Part of a small language model's weights: 10 layers, rotary positions.
MLP neurons of a small language model. Each row is named by its layer, matrix (gate and up: input weights) and neuron, and shows model dimensions 0-127. Each number is 500 + 50 x the weight over its row's rms, rounded and kept within 0 to 999. Numbers have three digits each. A neuron's up and down rows have the sign that makes its largest values positive.
A block is one neuron, or neurons of one layer that tend to fire together. After each block is what it responds to, as a language model described it from the Wikipedia text at the highest values.

L7.gate477:478609483474469517534479466519534573462533554534490575555449422503515488541528451596496528513467501475483472441520526509505506512447500577464490507523466563559462465430538480444451561581491456420532568599584515455521521439521512551525449519529622503428488428525527495530576554513415492490449489513398472528502483468517539495474360520556509507510458421445489515522599525464478523425501
L7.up477:569457503449542507516468439531474440559494571504505509503499483520477414448638451526542488516419521568440427503569446578498489463480529532529486444469484475454562466425475492424497472532458562539519399509448572502545467486508513522500540583442493567509492516545553502436465494544471542474529451418535556534521536362455464442571537530517473572552537524535515506546560565504508497511474
Responds to: Space before a year

L4.gate74:523476562438443624490458474601538518523561498466489522469473432485532482507547474520447498490546490548449439521545538513486487470482446525451541529608536548530418523535453497547453613471503429458513530546543535549499494433509572595442487403533445489534506485517527457581523482491416566507485506524554405471497557438499529544474419436534501444483502435464499492575473393567440509510494
L4.up74:555486513517471536609521469465496480508541581496484495493546587550518513560420501468423495467454493491472434494542559422469549533534441450495420482556538466611532508509505433628526546487507523478418547555627569546457468481540485470455402502458474411475499540492494466495544560476493420499451484603602382510516538483487588582451533502491426475510564424542588482594454471526506498548511
L4.gate94:427454527452530582522493468559481629572566521499415382549473535575602474522507464513582592500505472443507458489536572495529533493484531499543536498482514500466557571497493498549486595558431541439603498515480502468440453562537511551468545475473540502561427490484552483609597474440477492466458562419534501454540476582561529398512508596524498513487422485524426527500612412479493499425448
L4.up94:544502534515479534507436495415399506384500476520494477549443515555532489459566534545555580617562465447484457442491509424509472487545501569505556500499602589537422538515427506524557521474409471430481484616599575522514437594507565454567535494540514476501422541486442490480490484500476651541404621516515424529464497552541562494493557497507440429488529515485479526601486477574477437401541
L4.gate144:517490471581459502449492607479443499426508509509523506408406396501457479510507492547529526487528391458521473569537458468523568461407542513431519545511381456558502513481503466470538576489502625440491522545517538473532453488509514557569532492418518509510534495481509496445529460579423592495479543465527490573513521460485564540487444495472421419539487537429505463517497488517457457504516
L4.up144:568501491445495500601495429464481504542528511522448587471450657493500473424523474463479495526537548440423460482369475459532495467474514544516566510462428535490592512546551474491442520482514584472561438436488537566444457436498479515481526441499551551464446557548515389588495488476551506501464379487495498514569489523499500401565572591563511509438466499543505576580568493444476588448450
L4.gate149:503519470446473460541482526532481482450554457468507498529413502522502485533538525522567481483417502543567516544498498567461523439458492515502483471522530566601429494472564467471465547546538546410514489494580481411528496471507487639566535530499529538472481567532606565460574420534497397485472459511555552476455450460412536580479505467484504495522559574496542518397582435559486408467504
L4.up149:401477556491491501528608453506497537475409560463565578473499464488490458545503446494631491471470531573483436455459541484436457538543388477491576551434493584513484514535470579464465644442456560539468564467580501466510526577490476550457424478463575499383494421475538410609511416425512390578444460508555461555554517458541515504502522497512495453399535538487489542590431555536522403507588
L4.gate170:491516491500543426458373557504535506467500527482495554429536525552587520375419509534476641498512485502528428495590460500497475555586554443494475487506426525417472511450547473422513509470499570535574489453551526544492530478479501567537610501520442540474439549464568490500546534497439481511511545522404477494440552491527547486517513348482446490532588483579494493519568551389407541493452
L4.up170:563516423489497539566502421540575502418590540443445474457500513442528443465527562415526451527489542544453473427491515513585556531499532530588477527444502463460578550506551560522526511449469528427493499457605488543480484445532420465532507419445511500461525618461509502469480487429469539481476467469523532437474690468514490551532497571464507490527611446413527485421500512433399454511493
L4.gate175:531501510510478483512510526531526498527537644557487559528567440518509424510497559536594523535480536492587463499425473512523442531559457562544579527460434487463451491500450494522516563498519571487589508532515445499511494542539538604475451434466384522460548571511482447488516508450509557453471447525513447467464498532523607446534550438470416454503483380602478467436571542469421512485505
L4.up175:530527463557464424540479489611495465525607483434508459537384527503473490538449384556506630636532480518473438467481530498544419451483431512498515405487546539490502465463508576540507580480510554516585502568480523489508470540565495546478488492516521544480560539486565484472552416474465475451492479455535535419470422507575491567491553578536471522533487528551539503494531583504450480497611
L4.gate185:507554509324508512440451501452607447437581478568462600469453497486425463559498551483530482480571470549483520525548445517510464522589525589454633501497542518500584545520552442509548422578567421498542478480445526438539522417500502477508496540478525518494421471510519465481513557464395464573449529530522474461513475524478484533455498420520537462395465606486539552500458452508479534539484
L4.up185:534532531447523431487476407560480483430454570508552459589488429506445494530495552582598487516571532461535565522542507538498446455506518514509554496419473532539570554476507485470612513553500530514502481530511483417512466510519461565456546597465463515457650546450493434537515429536456432490443549446555476480480560522480456444489550454466404496529520569397504401519557543545421413457554
L4.gate213:592556498448508530471499525528504619550562591599467471523507459486577509501522544512541567501434460504617500486431521548484469507431496589447539543470460456501536605559529470538404600532458480545496481474419484434421469446566523504529498467391471534579474433545468549547558455508478526620474434502512416493442483544517519491533543402566557501476458460464540472532516446505572548509486
L4.up213:460530585569538525559444476477421448509502496558515490473387575497510519515526484403524519496574519430360482512453574425569468600432470457482513527446501462511438526520499590589595519445499494428426530516573555462488447483535505466529523486497574469520566506497460510453500403544527462500463533526489538439469524568495479508489495579508508440487543609521414508656494565546457460537595
L4.gate265:466488474469610510476434539484520531505468490541524460454499505445547469457525471525489595525407365485534453489409465500492532434455536509495543557487562459518367489523491498474440472429502515507480482510502547468572451487514497487470464544449481537473506492487474485478635442511510531460512450477461525520429522559551549543502536423517380520508517570501589481545515552440470494570562
L4.up265:458548483496527431463447456534520536552440473412493557503510628545508575543542575454494514518488441513585434517514418499492490459513550522528493471468407487460434353510521483467484600518529555488505493520447413561533485516561471470509468448504456462457529537520606492517523502528513521468411449486447549461528591519535449538515461485438571426533472559450539499456591505556394426486575
L4.gate280:480480476456485423469394532472562569512558501528517507500477476486495551502510584531551532616583518445482468445381513537420454446545560477458454667501473572476485517524540487457527585532560524500437543437498474484515490532476490588500472432506463412486406469484519521606479497541486540515538495517561460503390547485470530509587423506418438457539565633562572549518483526449489568490529
L4.up280:525582475517580516501502507478488518612520517525451523506466431556448478607507506447409533443612438483529464376491521451547416538462449562475511508516550597555520595440570447544448545486566420479474488552503597564391373515493528518438469532470498584483454426628413486562511491560498458480496485533435473490479547530427527535532626539486528444471465479476483527550534500505483489505449
L4.gate290:501499523501472503500411483511476482542489539408447479452388506573571516470548463506552534580612514557515486498432530487393574530457504475586607484483408462518485463569438564481454569529569566466481445478458521550565466462501421469574493442474458463523527490450485443547546458517436472540585468469484585386515572495512564530560534477572485416499539549604584529517556561463479558429496
L4.up290:570496547579515474464507465463473481552552542536489476397488431489508505556524522499565537580459540541529498565436502523551421435485501530532501484509513417601549535474568567524528477441469557578507459471546486487577429478508477503631457487478577552455402512543505509576555474491436484576477516559482446532474551385586584497438552522487416466619504477516542476423512458545476460520539
L4.gate335:398439499443409463454378469470470549467490606478521473502398510502538539544557491510530489566624456534473470530487435481474480490475419545518565527573476619551460485413527426392508499550511447549516554535463512485548428488434450564561477438531507543466454506470580502533535519549470533481565535474409487432520490417387529484574499436536473485435592512471424606538486517506538548461550
L4.up335:544557413535465498413490450515371458452368433398435590470494606517514545535465501498504583487498608528565407561473526467577527509533518482460505500547515470522593477494487492490499507532564408427489565486467548553607556512405422551536519479364543526434496519418524422401480528581495431513526504522569558535524516466492538479394401538429522542517499523520604511494501451493463445514476
L4.gate363:467470423441456528399477527461496459401565454576504430462459496474520484469483503567540476567547517534630426617521479542495503364412409560515478552509512480482516522475431474509506562574513455508518537488557420468562490518469463499468483564540506445486425519487488480549423418595562483536541562549483388438459503529506497545523484524386446508439495594536440547502496522409418509486519
L4.up363:500544526483581536456535537480447480465457418662518446523456490483490480496491459501494467449541494473425408518551518518500401396577558489496475444556482529520396526539475484464607438419496530447469526471596528312524579520489514488535446577457545510521472506445583406575546434570482482496514419500582436434457534399482454477524455495489543509466501543479542553462389525522483542449528
L4.gate408:515477523507541624461466529553451460487566549517556537484477487541521509512556466446451546524519375559462460521461495458473533489385579512575441548512498564425460449416512495502477490467383442476522391494478608580501451360492466431554533522470474515476434501480445522441561542475422488491495590516479486441512490604556493535555635462527483478559567571524431500550526385411461467471545
L4.up408:438556543424513585513490428530530463573606536568520540458508585529445547527495435482532502529419593504506577491433500495616459512540524535615463511571549500396506549484471459544442504523610491554605450473485502551490489523447539498468514539499497566489480526407476448441468491526466451429496532410486524486486449552458563516444607493493515517635499495436497411479488519580492568478455
L4.gate439:582487472525420528497493660507489469452539657549383434507506499504529571597436489593424529459501506446546487464427498443436544554533473567554485506572524600557546498479532494461482488478489519616536512553560533467470570471559593541423471486441448520519444488483433593521466426547496451549443494462527436483440472587495500499411421430510508519533435618524481494471477433434434553544392
L4.up439:545486463585501477524481413492461432529490561535549487562522478483506494548421455633520457493501495454475543476491441445509441647451480546516517538526504608542524501393526630560512469525556550511438447485470474523531425533552592545463369549480455405533433469463483465465405441557524426689533492443555444382429462542489497462425451529430558550484470547544516469466469476493419488510559
L4.gate493:577576439482593520428499546514493444466524432450477515447434619516463538534539491507488516527433518525485481522468486528540532473514400404497441596564437542465506505427491551452515531524476551554484505501502472509441496535529517532415475524487502419476453404568482429458566493597456450526583411466526540575379448490470523467448550459564563413472517475537533531590522479490480548607518
L4.up493:555508452473461523526539539517516502426601537505539463536407529553522648583565521516406509475475435511459432478513471531568392468468481567440510456504408519532538463471372502465431480519413449483569492459506512558479532484567505421517558495437449481503490556532530502586455477510413458543590492414452543443516484442516453439391415444522529524625509486481481564465540498507427554512485
Responds to: Year century prefix

L3.gate1:534451466594586507533508468527422417482399482496474555510569582477444476503477408495503464492444500554545508512446538500504525503575426444506507465523435529565583559489497490495519545488415516452478582516455510495462541560461553603424464484489480497533627444511479468358494602474453556484528471579555526528463552491471533434416484435494458421487573461523506518510568441420436565492479
L3.up1:419479510486453487522537475465479444549446536580423490445583461550601548552523612457476552556490462506410552540437428571457455511490375462523534527538534541461455564465528483470565431513474551509589482441535508484485567613485538540527510426505501562538528449423484493528527517577493427457520501504466506507456554499427474552658501472469421474502448497497429478537423518487434473519503
L3.gate50:520424522482567471521554461512528466507530579441559514430456537535526569463543472461514487562571534523525556551511490488533455527475430491459485509475477585460576504513464408455519522525503467472605492551543473535533507562505546478456533509477420529423585447497486531498379420508479526544448462424433513528537505527492545494541472397419462470467459559480516450422486395565476625524517
L3.up50:328395393531554498488459531538553477553512449458492609488460422541459530512544422523484524485518542496387564514524533520437439457507531455461601527556507502529530537545413558569500589516478483506539477476466408477595500462542525512469463422381469567445555528501571502554542416458526437452518510527549521424636541519583460461584510466452553517413523535569547579505538544482467507498499
L3.gate374:486447452486427517522420453545511525472505591530501509401458570478495529514475552513551548486439382442484574498518544365529473439472500450603598486558504469482568514551518441435492478459439575523569610534452554548543465531550551577470540544534408549544494527598517511526375550459493475530594471425548586521476529537510628474417457486455525502511550555528488448549411501430494557428463
L3.up374:519415600500469499530546481525444522544507516532415468464537486451586475552539481391634469448553516437472424505580434499441581502540512566533459469464495528522496455487503518492527406556525580431546577508483608417567487545420514442526429604526451412619531461451585484469410528554397523492519549490484401439507574483455479502493554590487418467490417443484448505524473634482491498474492
L3.gate377:468455444549471533468489574480423581456477522471505432423469485472517562464526506502520515482494423514411563537558433536502496538508465388546493528455493523524525562585497488469431442438555415484521584433575510473473530495516512449540485499441598539463464522422479525520454495526499483452507459476402471465517445453558548508525451546442491431541523516467501547598549457468443542528529
L3.up377:481407466488464502480480435557415500521486514589524504502513424523449504520537471546544523547538508540497405499474433436465500596415430473567528464468557440418524547555483490427519451552529500594541515526505447474445477547457509591449489506499469646483602573516556525481503550501463369493418464365507547523497474556590408513491519450460480511528498526487540494430573509418503428623422
Responds to: Word-initial fragments and "the"

L3.gate241:463480450541491566574545454435475504516539541529488539457490519417554467544527495467601471450515480611524481431489501487464604525446526508450561518500446448509413506568645591567459582501530525517505469520544488463505479487542433557423554528533535544508456536511508513544540393547462512525487437593443483453469480410463502556465597543485421475439424494614523609483594517560450475475448
L3.up241:465530464528476494543471503469568467508507555468524466472521472537468481568490451567446552511519499524468520453568517473516512451459492638574445558453434489450506490473509468531547496536560549550533545455463472467447568517553519453442578536506436574517465484490490494489683518455491398434539465459509569531526476593451421464473425444418461532493561458463493597458491479476508498383562
L3.gate357:490573613505457494488518443520446440490554513503533472421433496528577501503583466429605600557600473411516536496506514527518527514481521573552494460468408459530525502526424477479488565444498556505524512596513541507447417504536507586538507409564464454587488521484489487607511443520526475564413518506493492452514450447519553482455465493472461533566454579534570440486578471540538567494531
L3.up357:478534594526513492529481485506496535521527475508424545432549562539475450455513502524541579503496558586474390433466522542519470543513466536565540472553451407437396496503519594517580478501505497514491486536485506502661495548491491534459462457523487529535464552410555489525517498560422501426476435511573507432518518514492544579406472491472459584577494580524503550486466449450484484392610
L3.gate501:474475537559435606553530501521502441515458510530551493489572507539575446550539482465502505454435450437475481438604432525576460449506551436452436495555492467562510367487504533458405485438482443544591425481428540420556464446580505528522531560569509462590522518452457502474468478518418537549499639611520448493579532539460471509574526441420485532513484567581424576513505505506564399519528
L3.up501:566515527543422473590465496498434495429562504489556491467450428475504459518538492483531473573550447616457459521523508453492524403465503519494548497590465483538522578414492523582561508488489486549534514522391566542477558518451587491467572651502520495517565513412591512565454417463508572452410477572485483580497454492638504505472556471468417465514509571497498472532522473600524546480517
L3.gate546:493490524499485470480498422512425471473449468480501482474479471576557522575593464445505437501521484542491472526540538528601481458485412543443474446483442597435487590480490510544509471527546524518491504588573490580507541451480590622484508536391477468488560512570569429446576535535462473463385508494559488500612453524484535424504427499485447584484466566597542463482524530466486486568432
L3.up546:418492468475411481516484534545439614494474592448518535472485573610447578536459436486396452500488550513478504497491530461512527495425497380503489573474439396532485460532467491559463634486446536494343454510665446522472454513439439607550430485520464525517459503530509485645483489494519495541514421527570487419477519513539495512419436452510528476474443569484587426486511557520502576500480
Responds to: Year-start digit token

L7.gate136:539454537551372487481542430473449618482437555464466529440583480539440442554450438444527553380548521440613547511480470533543479558465455495557481466528500521520544455567416334470450479463538518488519633516486522409504583529463452522421522498573540461480509370447533466484584478557474476542585456528577456568423471499517550484405500593586449403477544519485495566546490496452482494550519
L7.up136:571465550491438491493524465490487492528515432544452499512486556544471496473558539451581467472378520486533455581619543508497480477514495640500505547565487465536593495480483497468506439455496469493553536487525581478371543491509497605490456501439535468470560529633480472483487483504427525495490443614507525516486435554516591534556462473456441436477511596526476483563421543462440439540497
Responds to: Noun-phrase openers before modifiers

L4.gate3:437439505489552414554503531534536492518498478530475560407529538538517540512631409481479486508516457564504455537531526588546565473466466571507498543607475495552583553498537521545435541556491464536520484510468470543414498488452573616457481464357526658514486554546451603445589577512363446551501519527472418474545581379527471447553504436536483537572492508549512505436509486506399606470476
L4.up3:499555560513561508456566444425508606562477576446562577483457540490510481500497489445461489511513575428480600589499502478505573439536476479479506506421618418477510504606559445503530419462521509496475448459471496442402484516428498414571333514480406547605479494554573543536489507428458433554563415470422539580470468526454438436455480436505604537462473541511485544445431461475436509480516
L4.gate12:518443474502506531449450540518448467634519458499478474522518470550468464530476592495508463410479433550547480577497525519586478481517563519522569422497516512524498527601434462529473487523598541421455478443522518472650490504598475604594493496541635520505396432454497483546502514547561468503401524539477393440504490539493517604560405465477438477486458572515442512594526479475492415542470
L4.up12:573608453523496503516541621496492445602540564571441495496550496503443452534488545478505471543458519601513448511586489602564476512517514507547481466494530487541461534415574443614466458476434548471529436537545518485417459448517504473485458509514484438462511460508420403421431522544536500429483475518569547467501488497473448425561490592544521513562514409497465530472374472518551560537478
L4.gate49:526404499479460482570482487524463454436563489508460545506470502514489590483579559459448562529527411519593500530555518415540491418483512476489564500588431443477456470518502498458479517492455531538533486462442547464442545448454477549533477577534547622509502447422386582493505546529417540501486537529444462526457513572504489599453413471594440567540531504547492589484459452482489528566527
L4.up49:486573476439458469440450502420462497555440481504591497517477520492646511520520454473568493519515451448540522596497518451564534562516427443458503502414547450453453460548461486473412528572561572479507525485468486444504511563540498472573590492603445413503483473517503525495533440551510444531461459394390507491531527551453508375513471539545493505554459592462518534535446523554476455437511
L4.gate62:558564468451438427499438570592417473448514517635487480460566454588524560507507463486520492512443451544525430491529412544542545542439454420563458521541526477479453543492499531506489511474442501495535583473503570510511577554545497442476487437471446514493601518485458540523543472501449583626451466497498479521523460539509540598534398453496437546568644539418545492447480465417507481586528
L4.up62:543520433583628468487461522366555454426454482395523515508461475639608498566508482572482541485453539525437531574444484562456439480607495568605464433475501456506454442490525634525481577424439573481471494521529485563471461428523548339532534435426435457489510467549549438455516511470493441442475476498512566517470592490459471418402467469463456483450473518574526520547490473486444545511462
L4.gate120:486404506496570523461501560384408429563375521509502410451413543496478550584598416500513466513483459450470428476490556599559610544523462588474498506596504492507437519559497521513512463524574456479546484483512461446573522573517430469566546528555361462475519492475524424428510503472470566524493529407534441449478467429453434507434559491439500591472548414525462503534495420473485486481551
L4.up120:469492509516369532525474510555554537508433504461476498477580532463460552482507410463651510514492467558498532523521454539607497546527565570508539484471450500497461568526530546573476511596546530423546448570563445539498513523502535499538438456510530397477565503486618552457493400483437574534438474540553577503517570503483401503603404640593550497515443497513532491513518562486507588494420
L4.gate277:571505454501458439451417548561470462517554499488543576508502403515473485471456472600522461499565426485568497495547461504570425589468397462510516522564536451556454519507487435464445472498487479612632509519462636440468459555547527428574475540529505509487488448577434518428503541562507462546561396462574491424474444540499565497507543439543516455606525455538562528457430435435495513468499
L4.up277:413501541445535521409393495537394448604484410552420494435501490432513437472473476558622540497545442556502455564480536531536548586509464500527477492553472469475530506415484614414461536448413494506485519540490391540407492474468509547553500549499541461562581444599555583389470473465544502531483441511504584632538472496503467518453496531552494473459469457552520477390501500510495517572490
L4.gate279:489543478468503527437473584544487397482522518501563501476438503440556457451489508541490513466518473525495470604545552509512494468533411614569571549505525435522470531561457515479445492521489505475524575544527583480502424538476590564443491463493578494518443469509498522500494579470571487588424491581418465452466460572499652524439463421425515454414510474464502503518430483511525436461479
L4.up279:465567499471601522548442484388412427479437455459565540496500606480476483524514454577400474524584422435468516514445426540520541522499447489602479474464468541444451457456527419497476480492521481485536579533496538496544516414446534452578490564476573539537557458554592602500510472464532535494442511616453442526466497392448539559491481435513474482481479535501429542531423552489513483539576
L4.gate294:626522369478441428476487518420495581494461521562478552442511502554566515509517494480478551536555548554524499573426479504550526494497441442489536531499484577490488472525453518472572430464442616496502514435479533427469513517537528501413441578517435496495487404533474507443469531446494523518529473562482415498471470499477523465563496424492437451552555495572513582420439546443448552449533
L4.up294:521602507444457545551526464535450559560498476424525444545545505494483552488573472552558457452466501534490450586474550521556490499511439585428515603493509498432529580562492408620526560509449548513493470537434531564561417556558559525444472400425484453600548456505469487485485436522467397495441529469497435557608534602550510543469536568608429599436532566542478486492482575490511560505563
L4.gate319:505545486570530468503538566542461521500503507487399565475498469460500503512546409586562552542493509410555479550516463529457529480540509465509478502516552542540553548558576516418420498465570574532558504468508498492519422505541614597504465495420500507459478520511473523509506463455515596602487493576494426465483543507520591635489511439506455540543549552499522534532494542478462464499465
L4.up319:510586506531467475533514582518563541459545487493465547472475462571472447493537410500517523526465581446529450441496518594507456478484395535477475530431547488430497563575490533535377556531520484471426522484527467441454575511541593481509518479561580480504576491569533413594469479522492530535553413559491446452573464503500452502503453530454525475523485537437539420418553504552516560573464
L4.gate324:547473457531457523469497499524527483448503542593478463477506588457434491464490508432554452454550465487515403535512500561520523554515549397545494546509532538481488553564411499509622483618446581493548609488520574494523412497469526542439540573467484515438483572515531421503506562506492433476457447481558454437552501524470532517466461501497504395426503593547504509590451486378461442502567
L4.up324:427455553489562427444584545438536443513448529540546550481568491526508489555487487485499496524473512373580556491514586518586458478474491451431511555502421469493393549519508606386478505513435442573481511481448498468552532528508522501553568419453505568492501605513604370526454540447549520521435460503513485503581393459529449477469482468477550492483442532587549423438480407408560504580568
L4.gate365:477529423509475584496444480486452557428477616488498409483567527494436499472511632523512517424552510482463519443543459495409523504389493506491498544498461484535524483546511473540533480497464455509547609431590406470501426466461578592529542496442430509581592496600552526468501470473459495600518556525475467571515541462444446542570468503563473564540462611552499451473491490481428523417581
L4.up365:537503558506441537485508436536466526638559413502443468474494506387486537530496578505549498462440536432490427559521454591513435569456477543429484485496429569439560510462462447501458479486506393525615574566469497473590537429481637507479555485526459509490512489439549497495515549491593465509564529429598427431508553471454522517577467540482586548551526569493562604530456496520478543369456
L4.gate449:456415555433533602441435535477507492430567586570355469547503553506489500535513529506434507572527497569470508571548436482650509535446433419568502518552557552416480512505445566434443501463519480577523495545449554463530458418422488557421535510522554528549483527429505453514486514500456582531457450570513507586510460371474462545492530427504509478558408502519487416484396483466432521541557
L4.up449:520427505448515532575533526490466483557442426564579556422535540627594436492471492479437548463583468589428484470552464482466464533507461457426390411492470440497508498569545612487511535497578447474500450574509546591446555437551452422510528501435459603463501493505518479425534481465515440439555429495495555409443522479502507532530498511598426415461473490540502489562409505490488571407413
L4.gate460:495458509482510481508451529482504505489594473470473510501540542579445514504575507575470498483464502474573458453585468588493445575447504457455529529585428611512593479473464524509426487509443498574477534540485496558501536468488485540505530538550584497510519437497501569466480481560355498575505607459446546433498491528532500455538384497545391508553502474568526466493459453409461516475537
L4.up460:371531515519543483488520544437579585458546498574495514478432486490533529531546383483479600508430500505524503526459495422589472318520540470439569514498388462496534465535550474476511481531490406578457505416487523493501524518494509503515465490477561546448583461515517599569492475492468535533544462417429500440480426548453463491496559473652463476447505506613486489467499584563492587539575
L4.gate491:532444468553497497496412444496466452436532531515539624581513477536511416574482524550469560623542408496565549504532544448405437580479548511533555469567495492466443418527515530503587435444561512532459536526481641442535566457468552528530533583510451595553457507547489521480499501538532602471557456482568432487460514561391499525412430430540458413460453479459579515522443452520552488529492
L4.up491:444428524464574510459579572403514511549444525446454501476489484444526494485483525501644556469506518592401467560455483502536430520560441440372543471453459479482518510512485542540598492483475490538486492426519493463472464526438519518532522487454487467510452512486438358440571526417492501453438568465549510427534583588558450462473507417382556488431511509472476545568525484533509520470458
L4.gate499:438536528508493538401487507528471478564489552476517583551480521537487551476435521601558502458547448542514541515485405405484509420428481486475573474475432433562503510583442601610529445493502520527471454455573481506536481529516538593566373525474493554531554450529557499547465538466486544375586487526461476471454634580518503473530442498549522410564459536494573502536423444497521594527469
L4.up499:483468515481476479534493524492587459511469556485482391432568376564465502559474490479438505504504524515545469432566489561539502537566449592460518512491466547510550474530463487566535397505552534490526434486449497438535537550524465509504505549531486506476532444442555460512489523493573613506497523358487557561562534391510378443449501525512467496484544514546485451461472582592442520475468
L4.gate521:502506454479503414499534591488448469424471570545476568379532430498559569562567468471536615549475443544472578510533399490499412525454454476489471500471423535487451527508445409429583517460492518500551529408452540532416475489500549536536478605467525511528546441499456450477504554482498505513531528480432402499528535517470519441547415420507470453503531542557529558532510513435506538585452
L4.up521:531522514610472444464511486511575495467462496456519456624480554494496472472493465498575534527478515484542507485533472552569475590518479397547530524538542475506390560558410501481544447436519421530465470524592467336556551541421469543472448559556498588447443446508483481549559431503508484506550431572500566549487547410573547532517492412450521492532477457430628523434587561504438396511492
Responds to: Phrase-opening and closing tokens